Weights of a small transformer language model: tied embeddings.
MLP neurons of a small language model. Each row is named by its layer, matrix (down: output weights) and neuron, and shows model dimensions 128-255. Each number is 500 + 25 x the weight over its row's rms, rounded and kept within 0 to 999. Numbers have three digits each.
A block is one neuron, or neurons of one layer that tend to fire together. After each block is what it responds to, as a language model described it from the Wikipedia text at the highest values.

L3.down1521:500543506468473497479502511508505500491514509455501511506475496513506520493493478502410511588509479508511485507502485644509526489489505497493494500476503526498511507499445487508477513473523522501462547529492507500510518507517511504508536470493496519475515517471507493491517496540492507493502430476433515477496484513502464491477496510483535494524503482494476483494527458575475540491487
Past-tense -ed endings. The -ed or -ated suffix closing past-tense and participle verbs (filmed, recorded, destroyed), whole irregular past forms (found, made, played), and stray "ed" pieces (Qaeda, speed, media).

L3.down380:493481504510481519523522481515510479501502556564551503488517445536547483460526481520547528544457506468482508448506484501462524486511504495527463484536462505460452517537453492496481524502523511502521495500492506508462516477513524506519487506537525508490468521474488497517520564534572512509458486482525505466488533517508488512499488503514533558455471487523484515486520473479465515501461
Clause linkers and prefixes. Three groups: " as" after a comma or verb (as mandated, as a single), word-initial prefixes like ex-, imp- (exempt, impact), and plural s in time spans (months later, days).

L2.down59:490511509487539464496528497515482555540548536485487464466542532463502487510491471515477522503501479499511479460519475537507498465545467477498499481515498470498472518497519535481465521514510532488464473496544475516520537519454492527523503514495480476458553454475477493469520496490537518474529479498553509479510520503464544521463458518499482524510438527516483500524471527507539502488495
L2.down89:514452486488486538527510488473473506511473495495514495489497493499490495523524514485514505495487516480506520500423448483481515464520515505516488509508507500531508464460470527521505522502487500496473527481515520490484493491505491494509492526501541532494510469508498515479514540506500499504498483530478512538498506542480504498504502474451546519518574489515502507480482549473516533503491
L2.down225:484485473483529492447503454566511509540529499525500475482481479476518473514498488533495501479504492468467472471506467516491466499517529498505504495480513521522548506501476501485457508488519515554478493503486506497511547459463502493514450492498511487479519515483525509492477514523487500557469505484512523510539477464536484521465581503527518501523463465512527488537488509495507505521541
L2.down375:529456491481493493524502515500492488492509489480472510510479519492507466529551468488524529490517461461503530517490517547504495482496494452438486496528516499505501517512517514515515500467454472521555519524510467489517491469532509564530498466493488533466521460498518492542517580528463517453491457481500545515475524459498499474494474467480518480509523532508513474512544473519509535503490
L2.down376:475500492500543491505479515542499519505536492500480509527501510521502493528569529512511501501516501491546524490438467534501496473508478523523513495501517510507493445508540492490510482514525530511442520483527524474491485481522528513555509570474486523512498484485499486488513480538486505515475500499498468476532481530513511486475440499488489471474469507501502528474463510529479483494506
L2.down388:468506474495495508487499486487503491444520497469518468490509486511490515524462499501418532504517530468558494501479467591505515511501521495520520478505467560546510499513504460493530526491502493547496533521489490492460486521540541500513474505512496482465503493484505480481523481492504521497501465505487523483491505509489490490507511479501496541473527521511509477480527507512511531517469
L2.down396:494495511539514468530513512506503551498500473492529552519486487526516541479492472501517432512432552469507499500504525448483507523489509491536483527486451505497482449518505483475507449508494532512489536522488519465500505502504538501494496541493515534501507515505495495512507496510474471468508499516460529553444530501513483526490505520537501520458449510546472553511557511497490461470524
L2.down469:488492520528488471531466503501495506459448503490477503491519450523535509550485512505541487490492511516492524442495511482489526501487498492532504501488500489513492512493542470458525495557506459531506496516514541475463489513479492503506492498522527490529479462524489504505458509457466480486518487482485495496514555518553535526535476457478486477510489520474546535501487496488450526475500
L2.down571:477455475510473477546480501535523494529507546452517495556489489510527502523497527492508538511496485510468517486475453453512522525499426510486471505458487477518503447500487485527442495494496512523527487518512500494512465495482515488520478530511489527540538486475476502480494480505462514494495486478503484552518482527529469522497526524532489471520497527490502514526455513471530512508523
L2.down653:509506511500505476532490461530506506471483517524484498511547508463563536498488497435518488471502507464468476518498462502516529517521534514516535539511508463537480532470466466475537492486497484478483444503490519488499518519480485484509457533510459508455500543523502532481505485543506486506530525484515509541546526466463498464556507529510500487538496513519477489510498512507467519475499
L2.down753:519481502514476523550506504503451488545441475509524496470497502518460543532495525486544483491481509481499491548496471476499486501464508510492513497486511490530504541545525492506491488495532505493562537510510464527455494521509526498492469500542539499522534510494505489507459477545440513503496514497477508502491485526545522480493533515515517513482527502490454550492510543467491503545495
L2.down1093:553520506496491480499528456508533561494508511531474462489464523492511517492486513472459507522496525505447495516494522480462502505517506503514493479469481522509484512502502498504506479493464494484466481463441519465467481520527505529475506520517511520465521491498496482506497498475516454484499563512543511569468470539497530504460470500497527542517521504470520535505530506468491463542516
L2.down1146:508534529508456514464509472474482491515538523487478483512442464468496500520493477513523488543464470501507452508503505500505499492505529483498461496429556509514493502528471518513474483500516514495485479504483483484505520474484494535505483457491477547514513483492504511462518479496499522515435483498509489566502464477496494445515490466532463519524521521519513459506520504496511503500499
L2.down1191:493491498547532470482512492476480505522519473492489518526519508495491453512501455506477507474529495531470519523510477506554485471512475477502534486520550477495506509510525484546491427481507511500454478457511487485472544492507481501513469507467487533497506479454567511514526521517488463486497529479501455524466506473552494529489517456487452524506517515482491527516450478480568527501472
L2.down1216:507464530482474517486479517517469471484431479506481507495475484505495504517554485489488516552503482513492521512508481546518524503495501505527493515465461495472519485507491491537529479550528464465575541466502484495497508494481516508519497524482508517500525503456515514507474507440467459464515483512495509520514481544486458489527521481459523516535472456547471494504485476496505490458506
L2.down1459:523469496497529496486485496488525512485492530475478552503497508473489527510504507457517449532505485553473517495507482494473576522469523511488479496511489474490469511490449469493525539502476500456490534540470501490497501480527521498515518534471529536501542521490507458482461481504557494517501520481471476463477546497542510500518472505513432504541521518563483480477477461495500505532539
Section heading closers. Closing equals-sign markers (===, ==) that end wiki section headings just before the line break, plus occasional mid-word fragments like ha, ur, ra.

L2.down78:458505464508478496498501444529535507523526507496498498493527518521466458514489510513490475547521528549465488521521509615507477489481527517510518514525482494496527449485489494460470511508471533485495510510507505495527499523475485498465500476507514520510504472498541504510501470498490517503469458492470523524498454500512491484484513504525505513469482463468524496491476492519488496498523
L2.down105:498516547530504533487533514526510456485503499493461495531537476498518523525453490500538477505512474490483496517505560537506512465498509464494491539546484516499535503513490490456481514476508506479487500496505482447531488482469511521553535497463497522506495530503492517522505530528457494535519538492516532506500504524479495520484506474505533502492497488517509520476467508475451519514477
L2.down218:498542510486540485520517518456472455478512503474514486497472540474474530516553468493473502499538510499493497547494521536536486485510481511529494550531524499522468485525457506503492543510528523505458488471486501490505460498535465499482468483521540523533533535530553513455508504507491505541499551528484542493536465485494435460478468465535490550472529519505495467494532491523481505519497
L2.down275:566561472510518501561483479541481540507495511485557493514500481483532514526479505472510544478461483485457478537507478486489531496527494559514459507501482497502495494517486493479469518486539471488501465514499557503477496523487481476505515517493501548529476484506449516488416476498536530490478537472516534502531508489491465513529523516506521485494494492487487472535490508554525476483505
L2.down497:522493469498497505501528439538477479490539456494507491519529466468505509498485500522513509509519475502497530497502482522514519496523476527492500523527527501449527478535553516505531459483477516508515493481453469511485508514529490538487436529476484468484475529508460521448504458491460512472528476485515514494503466517471484510474546538504500477477490493505508496522487466465473497485495
L2.down622:466476529543486465501474491475472475521482533503486521531497508520473456545480487485465443514469492485504492489508512518508492520517543561481502476522468505492500481515512481474514491478484475489456477501512493461496504482507506504496545510465531542471512471494549511496504473483528449514479516463510509519513538484457476473528527487536470508498518545482506482533537564502501516487507
L2.down701:561514518514486549504530488527476503475555507527494543547515553492547521526448511495525486508483426515464486535530503515523533469485492493508519512493483510485470479535551498429490510498512485445476461515446463509462520512489562496436521548468468487493514489467541547506493502549484508498524505481453525522541485516519459507505499523525493481555464502521511535529546465479538474549494
L2.down726:553525477525499479501535468524482523532554504519507502493485521533441481522510519490489468507464459501532512507510535478508486528493474476497516523479464473517489489497477459505437555475471482495512496505527493475530525444476488553496497548496472526469491544470500510478499479521475523486533506457458508530533490512485491487515485452533533495480499480497490536503540498512474461448506
L2.down819:498529497506476484512504507507519497480479465521482455501482507529481472488491523483544514468535502560525492543516496478488490501457521459526515507513549504485483481512517538529479482469456498468474537550528493505498486517550457524483485469447485484486521489518530482477521499526500498502518509446504525526497456552480518577490517534472527459467525500494524515572528492537521502491503
L2.down866:486539526478497463536527507454511519479517503481483495498531477534541504479441476530466528494514475543507479500489482477496492518475411533524519461481484526456516545488463511498497466480456539518516488521466494480497492474483530508489448545517496514493510468495493507521514506523539501492520515479530512531506505493490499480477501508498517454514496453472523521493479508488484463508475
L2.down1088:465532482502499503541490491520492480522494492558506502475501500483440487522546518479430539480506507536511503506461526547448508486504530524524501525492496491507475496509510466476473502472513478489537471525485505492535505527527486498482509482524480458461489493528490524514549490507451493475461494533501503497528433520484487526508482520508480496468491544478489523515512509519479464506486
L2.down1212:493453508506492493512545507514516483495497529501512521495524490528474484503475479532470472482557486498475530500514542461530482514493484502498497474476499450464515501453480538465536520484481497458493506538467500528518492521513545522483468472504522502556468543529473523508483528522506480493485522501495510506550476521513494511516500518490517483507511469494521471535494456471474490537482
L2.down1250:495501529501513507466518489549476498477520478540477545520493476472452558464490477512521510492485501468508507501504551502518492499444482508504489541542522491529526485544476480507481484478505515465486520520468511442538527509512477491497547507505513500459524494499481492484535521529509514495489535467468485480483482504498546503503522459502484514484526488479508515503499474509471511470546
L2.down1326:523448477479508506499499462508448473504526519485521484481536483486506457479547488438520488526508484481514480510484524502497450451512481521495479537494488481488510499475532523547520519488491539482491473503549493494484531485531481506499494542491510464459502513523525520518545477449505551509499514521505467471474499486512475467506524527551517510455485473514529492484497507499498561466564
L2.down1412:508522530528472519518463517529546485472501469490482464518504488522503551511486523532512525506509480474486501510495466461522478517491513521483489494531488555527505505517531474501519504463534477505510478514509501497516452474532518492494536414478519511503480526554530499512500506503445538480503491503528503537513492483540480529499498481516520483486521465515518480534521567521498481511484
L2.down1497:477451460538494554531498490502553483474479494491483503533484472490486508496517500501518531471518537501505499473468478482528490505460542505462506490461498496526495454509507475478477529501534512532489490520481508504541500495510459499507474508559524506501512516507544465511527514527504530500516492489502488472497498475481509544495517516490537502445495512561512494512509465507542504528491
Mid-word continuation pieces. Second fragments of words split into pieces, mostly past-tense -ed/-d and -ing on verbs (earn-ed, place-d, Follow-ing), plus inner chunks like c-red-it, lo-st, re-f-lect.

L2.down62:464479516526451477504521512545538460525449428494496507557467427524522482530508529502499476524483504523471499495494529525502517492513492469525535486505491498500478541557473489516506469482506524466503530505522483515534520477478467508458519498481466452528449472519487514481476482505523494475519490522484490513491508465483551478493507497481471516452526512478492532540546516506506494504501
L2.down393:494484487503514479522431474471495531479461487469544505473489492479446522495511511487564533502470531456504496461533530524521488483479523453497520480540523482488482487496468490534492550529482511482502492527512499458498514512471514484526516526511523528472534484503563527520512476554503458511457541486527523503497536491468466513484506504502484484484501485472521497524525516441501509498516
L2.down431:564464492512489508512504504510449452531494505501546505494484480516488503478520493469512527490499485519543504498503505492472475496507526529525489492515530505513453482509513481523473544502522497555491476473514484507539539493499546503468491506522498512524543491429494518510512470502509501474507463471537542487490546484518488500531509467534518517519485492496485470489539496507521451487496
L2.down492:493494498521453488491503500506522520484534486505497476477472528517517508452477529464502504533501432549472471502477492453504510481518533447537511521509490533482482500493509496490470507492476529481496516511538491502542495460465524532435535548444469507484483501508520502480529518470514468494511515491511525515482475453509550518502516505468513522509528459503471491520480511506507528438477
L2.down659:489507562516496461493523492510490490500477503491502479488493455495485496474498504466511502514495508521536513514513489505506541486496504525499502514529474502504525504490476529429458532459467508510513468454534496482518500511512468470481535493482527541523493504546501465506516506509487476495471515552515512519503488502495471524459480515502496489506528502531532465510496449530439489508487
L2.down679:495506506518504492499488523493455486528486502533517521468511501516528473495502470516524482488448509487494532523514460517456465465498483509529521494490530494508499502485506517457514497488546506494481516525517506471521493465534522509492546480507495429475531536478490503512534532484496463493489498503514460557510518484492545472508495522503506476470483560507494521510534563503512527479492
L2.down762:504499504525498465543480494495498558472541472505515480505527515505501480502487478498501458474498494476514502520496463487544534495474497542504523502521490524491535476488518550532497477451479460463521501524532488490470540477492476438478468528484488493554484488470521541477482530491443480521525542482513514496467492479514464486524500492531490461499532498540520514488505482508520514528534
L2.down825:474541490462475502524545520494490548527517504501453508421532505494494480479537500530512458486497475485476483501475488493482530480508503558530479482491499501501510497494470506514514529534468483501512491495554421507499523498530459515513505518474493485503532457502507510519498511517482508491487510492455496468481556500472494532495550496480454470529513492561489517487502497458495498545521
L2.down1126:516530503484494505553478513452527500535519502513475513488482487503507489474542485482529501503489494485506462505508553524499456489520512494478514485521494508512452484477506512477524488460472498483518503527498445494547534485495483511519509528501555486523476439497482490522534491499473550502510520525495516470484509489463517481478512451514517529475470517493464518514517484545460513550500
L2.down1142:486522492493493488511473476490489482486454508536529449504500481526528473470504523526541532540477505494498508492503497475521483498510493453474466522496498489467464520501518465524486486514494504491519523535500521500489502515461462494504527542527489522518500445437521524503506479540492454528560500492530514473486470513511512479518480512502525460467517493511526536482524476500537507517472
L2.down1185:491462484534472467453486488524516500517503481484522505491478525486506469549495466511547494517495486516512473502523495524511508490455474492522517456447500502490502530528526485451475551496477464497539496532524475477521499483502476535488509473510540464539506482520486522491459490473508496486555534520505527471506526470525544496453494494538545496490495528505499478523535503470495515428496
L2.down1309:538500508468472470493496500497506512524500517557512519489491447543489501525495534535530491521460482485530510514532520465504503486548465511477498491509505448438568502500531523479451474542474535490498511523523470490470499496521518488485525511499468498487484518516486437488506519538494542483502525537527479486494543524521500504505466510492539451512529506534505486504537519499505593518489
L2.down1384:505511496486512506477502526463518504513482556536510505506527480554494493539547516523549449493518504426492486474479505486496537504516512493477498479480521514489483519514524466465512494524472504501471530523474500488484502478470471493491532493516499477514483500497513517486513485492499486508474522512547509478492483518469535466476508507470503514477537500484479511493526522487475463511528
L2.down1400:520520497578523508474476473494528485513501485517512462535482514523506531503485489520476494511479527516447510507480459491474477486510484580456451496513531519548480515525571518509524468474510497503532493453529528512492485498503476498526470535530538515471498487487506532501469513528496476528456532474488493526485518482525506511538460469498522537472522529522480482516546493498495471511525
L2.down1446:530493505496471481506502541500463501540494518512525449492508487479512487508515526511464532494432528464470525491493526448515504494567491513472510522515471501498475517436527516523469453496517529467491484542474517444532508519469491485485490490515531500525536502472483483521541505527497456448494501500523522482506533493523469488496480456482491514533484522496461505523518507506474513464511
L2.down1531:496498530507501492563498482516510494555478480485502500589504505503519469515473491526526508482492484513519475498484472511555477484498490458516486531499469488508510494514488524462486566516464508504510490550513475501472520468466471489497501528495542482488507477501510491490474513488535511491456469500537532482487474505517526531477493482496484533485497510516443426504496474448541513539476
Role-marking "as". The word "as" naming a role, form or identity after verbs like released, served, known as, plus "as"-initial word pieces (associated, asks) and became.

L9.down198:515511526532491440484487475505505530530467467516522510512513527505506455459497499503547495492514473512480500497494495475513505457502499459537471511461492506512484510507514510493536489487476471504493508473517472470527530469422486475504516512491506481525527470527509498527518531481526491503447531520486495477449503535507509503491496415497482513493476532565508505542496544508510503480477
L9.down1166:528465529512474503533506496508510494497455505513483479488494468483473464499478512481457450508535496505502485493481519473510475498533475472498520525482444497461475495548506512487531480406503485501493484521464554485516523472525481483477522519501503479477474534492468493472496509508487494534487519529531545479469505515448522537499549481545512466500471542503544508468459502535488494544485
L9.down1379:501461557458545518498512504528521498536542503536504514470445498504524549509487470536516502496457499479487469535516492541501499529488556458508540541519476512526496497438495479508530551510511550506534489502507463499462480481498497479500551492495520497504512513477463487492515516528494548563508498505506481529508494490491486445481479510518535509470510471507518466527475472483511456501494
L9.down1406:509480490501478521539486478528472529480516511523502501487480499494502506540479508508513527501501507518506460492495466498494465502517540509536468497462461548526500497540497464505480493488455532489540483477494505542481492434572486511481501489495510482535509488486495474524477501504502503493495524491480476520466544453518507479509469464508556491478487492547520484534528485512505503510495
Split-word verb endings. Inflectional endings such as -ed, -d, -ing completing a verb split into pieces, often in media or biography text: produc-ed, star-red, premier-ed.

L2.down31:526522533503512478504489494513499498501505523496474514506474536508474533517478498519530501463505494501475520496523503555483508510523517506543478482492511489491456456484503484510469525490472528467519501501444516508475503492522485509465514494485518525446488549489522507476468492515515503540491481536513502481551528478504499499544475503543511476494538553484489511524521516533500472469523
L2.down223:477514472518508527479492486486486515467476459449455538485485510530520527485481486470478515555530492494471470460523509620516494505496525564505526464487521494515513499514479498526536501471524477515479514511459517487516483482490482486499495486469523544485532521487495529492490483539524495518485434470429505485457524545458509488490493512525480488507473482508494484512495484518485517520498
L2.down269:538507475469466471483457474501487534492483506505511472503533474489473518496501493502461451516439486476495509507486481496519521522503486503523495541545493510481504493462518500507510462481463480515537510510522506514491541519509465497480532527510525508558531529485484511527465503474483464488512480586494519518417488499474509524551481507467464527498490529476503498495490486496483496497533
L2.down280:480525455518476494455538495543486506518487513522501522479504525516480538515551508524519496488550472486511430485503520462489498502478484477506470519496442476498521462506515494528535495521480494489488505506516473533524468493453514528540491571543498495511491465512514517512535552473473503502526484517509469458483554505482516480470528485487486491542503457517519549481511491500507460526475
L2.down412:524486475509497530509508470495449487449562509506454513496509465479475492480439482497502511543534485495468474533506528460481479548492493523494507499502467500515479469502506492516514504489495529524459508486531530496511519450419461511472468461478522517464495478506518498493492519484484516520508508492502500526460525558460489528468558501528486451532520525487501490485499473492535512515512
L2.down545:479525497525478514473524505537480501473485495457495505479515495474512489526484482504453495529499509460506524497475502617505526548507486506509513481492498526502530519513499488502529521487510499508482483528508478485509488520540502517481487518480481510484528520469492485518526459492481486480505443523454522489465522500493540511539503485492507502481525486490512518505522514558476504505496
L2.down859:510520510523473501477506462506494508484478505488494514561504496519528492520493510470508523512504482527494498483524480516468527510530502521493504497525521443512520535493507520505498518518502466533475486545505500464521461491499474514539470501506532461506523501511513503494486511500465489486475433526462485495515451493480486481464531555509481511502564488550491494514498498487532492508511
L2.down970:522528456516495493490510533485514482506502469492455506512481555471538519455488461455504552508498515469511480506519517458449488534541501491481457514516449526499506472504492495549518510545503490478485470507501499465527493482493435502474524509492516509497511497503501506518524523467537484497514481513517466535479490488496460489475505515482476492576538478476516477478508423481544538505468
L2.down1106:512519527502524491432521493467488527486503524487498503480539540477514484527515501494495506537473501465498497554524498584491492496519436507521461514490499496532522507502469512506513503481493472470489492498525555496519513504523496456519484493518515546479528473481487500510483496464488541496519527497476512502480512498459510502537533488471505481476534523514465489495472496472504489480475
L2.down1235:485512530516494501485512433511560490482497487474452534514466487501472507490484473464512500456500506494517494510527499484491492501445513500486473513506493511432477481504526509497494459476493504510479499497545513487487457519477520513493468474523471469558511504536504464478560483507490493515524446509543531500519491517453489513491507516500480508538477467484508423497469486509473526520517
L2.down1390:489491521495520523461525493502502505489496505516503514513447491491514477506474523474517476492553488475479471479563531430527515506472453466502509493500476540509504485528519486524509498491481485499462513478573490522548482488504492490507519489482496507454523524486537501494503495466495516498517483493488484470494497460521461484495488505545480443507523504472464515526494478511475491487479
L2.down1394:502511535479505488458525458505466521505506504493480517537530478485538504510486533489504538578514511456508499508499524604483527516499489519435510565507488510534528481493460511506507534518493530490432489494470513462485521489473478468456502512485482506524528530483503519528532492518490513484501456516476502486506506494424523497507488560528498466491520522491485485502505506521459482486472
L2.down1442:499535496548500501479458535495492493521450441464491473500492508513481507497488518510529522491516521459514541513557519513513485487476526500486488479502445513492478540505486488508486491487483465514508463464506488482500489529497501484522493520487480522481541532480539528535522521536518527497507471494469525531518507522483505513484505513524487525513481486492511534505455521495460541470489
L2.down1477:503465554479488469512555520500486459497502494462523466458448495512511484504502496523559514540486481472509507497455492473492522486508489497483469507496534450516504533478538533504549503445484501500548499515551527508484504543474521500524503500521490428491532486508528494524477495493470490477486516512501516516497475498495488490492508520502496523482519470482459505478490520495504527508522
L2.down1520:476499516508461477480493493476495470525502430468483466512496468501550528527501509491519511507487486485490494478509497469490468481521469537456507515500508486522504502460455467524532510514492516498479470518499471520503531468496520479526469509482483490467544475497525486557486504536497508488505471469506523537465470551499494476510486490491525522526510502467509448500482536454517466488501
L2.down1529:562506521503546519484494462515469506500569494506493509467516505500527488521486487484531452519489498477493506492518520519506465520505504507478506527493515491454517518453496507476485524509561505475536508476508538466498492492481518499480485540507483505473461503468466524474511495465499483441519529517507492469501510492494501490510526485498475513506515556513507534467474518551458497493502
Has/had after subjects. Forms of have (has, had, have) right after a subject noun phrase, also sentence-initial He/She, and capitalized word-start pieces like He-bron, Pri-ncess.

L3.down1386:538501515475504501513491473496463472470517497495500475506517492555469481505484497453422513518478484493491480522489535618505539512508467515471477490478492509509491480534536527482504513483510547485487517499506509521502497516515515508498479495491498492511486505477508485539500516524502536502487350470504454514466512500497477552505512486478487534483506530523477482473477492541523501499472
Closing heading markers. Fires on the closing == or === that ends a Wikipedia section heading, as in ===Marriage===, ==Cast==, == DVD ==; weakly on some mid-sentence spaces.

L3.down102:504524476522467523483501493496495518485506479455511502479496494477478492496504489477410489566542525488484487501521507631513526511523513504478506473493492536473531488507510514518506499500505488483461486484493508488510485529501504492503493505513503504491506519463510514528512505503471473482500460501447501496470513519488492500510495493494492501511503490494530482516488485558500525515501
Subject pronouns opening sentences. Sentence-initial subject pronouns (She, He, It, They, these) that refer back to the previous sentence's subject in biographies, e.g. "She won", "He studied".

L9.down684:479478573488495542514488494509476474521479475528460519568472434501465491559497484499494457501482495502458541467522469448499474514531509482498523507507494511516507542501529510538496451480512505528504532464484522494485481552565493499533559525472529526483498519484508494482514488485519521496540510512513502519554501509484528499544502464484542484476475517469513494483446551565457518520499
L9.down752:522533475520527516466566467451482499485500498501512537498534517495477476524459500509500518505509522500506512514515536449520532479525513488486517483482513509530578494552445507491533521469522500538507474553507485500509508526498500501535490511504483499514518476512475484489537528488500510474463484483491490501451482530454485507499540481483508475508470456480535484478522432468479512532519
L9.down1048:496498527491508501494543494509487461508532511481518518525503469520521462473485534484508501525491523509499525532500492471498520486454539492452521523492523484466489495496508489493551479511519529464488488552500425474554493488510494469477510539490488467509484514461462472482495495443466500481476518517479451533483516478471526546522478510496465501510481477528452521528555543500508520492490
L9.down1510:439485481501500499508531477511508445504481463486516458531501559531502487480491485471501495505467490499518500510476494486484501476475519478498498510506479491501501502454517450491508532533502486510494531492505491512535509536490477480450459540484522455511529510482503477512515523476478510485549502536470429500465468523479461494535517489492495513521439493552509487492486522492473505453473
Clause-linking connectors. Words opening a new clause after punctuation, mainly ", and" joining coordinated clauses and sentence-initial He or She after a period; also with, as, to following a verb.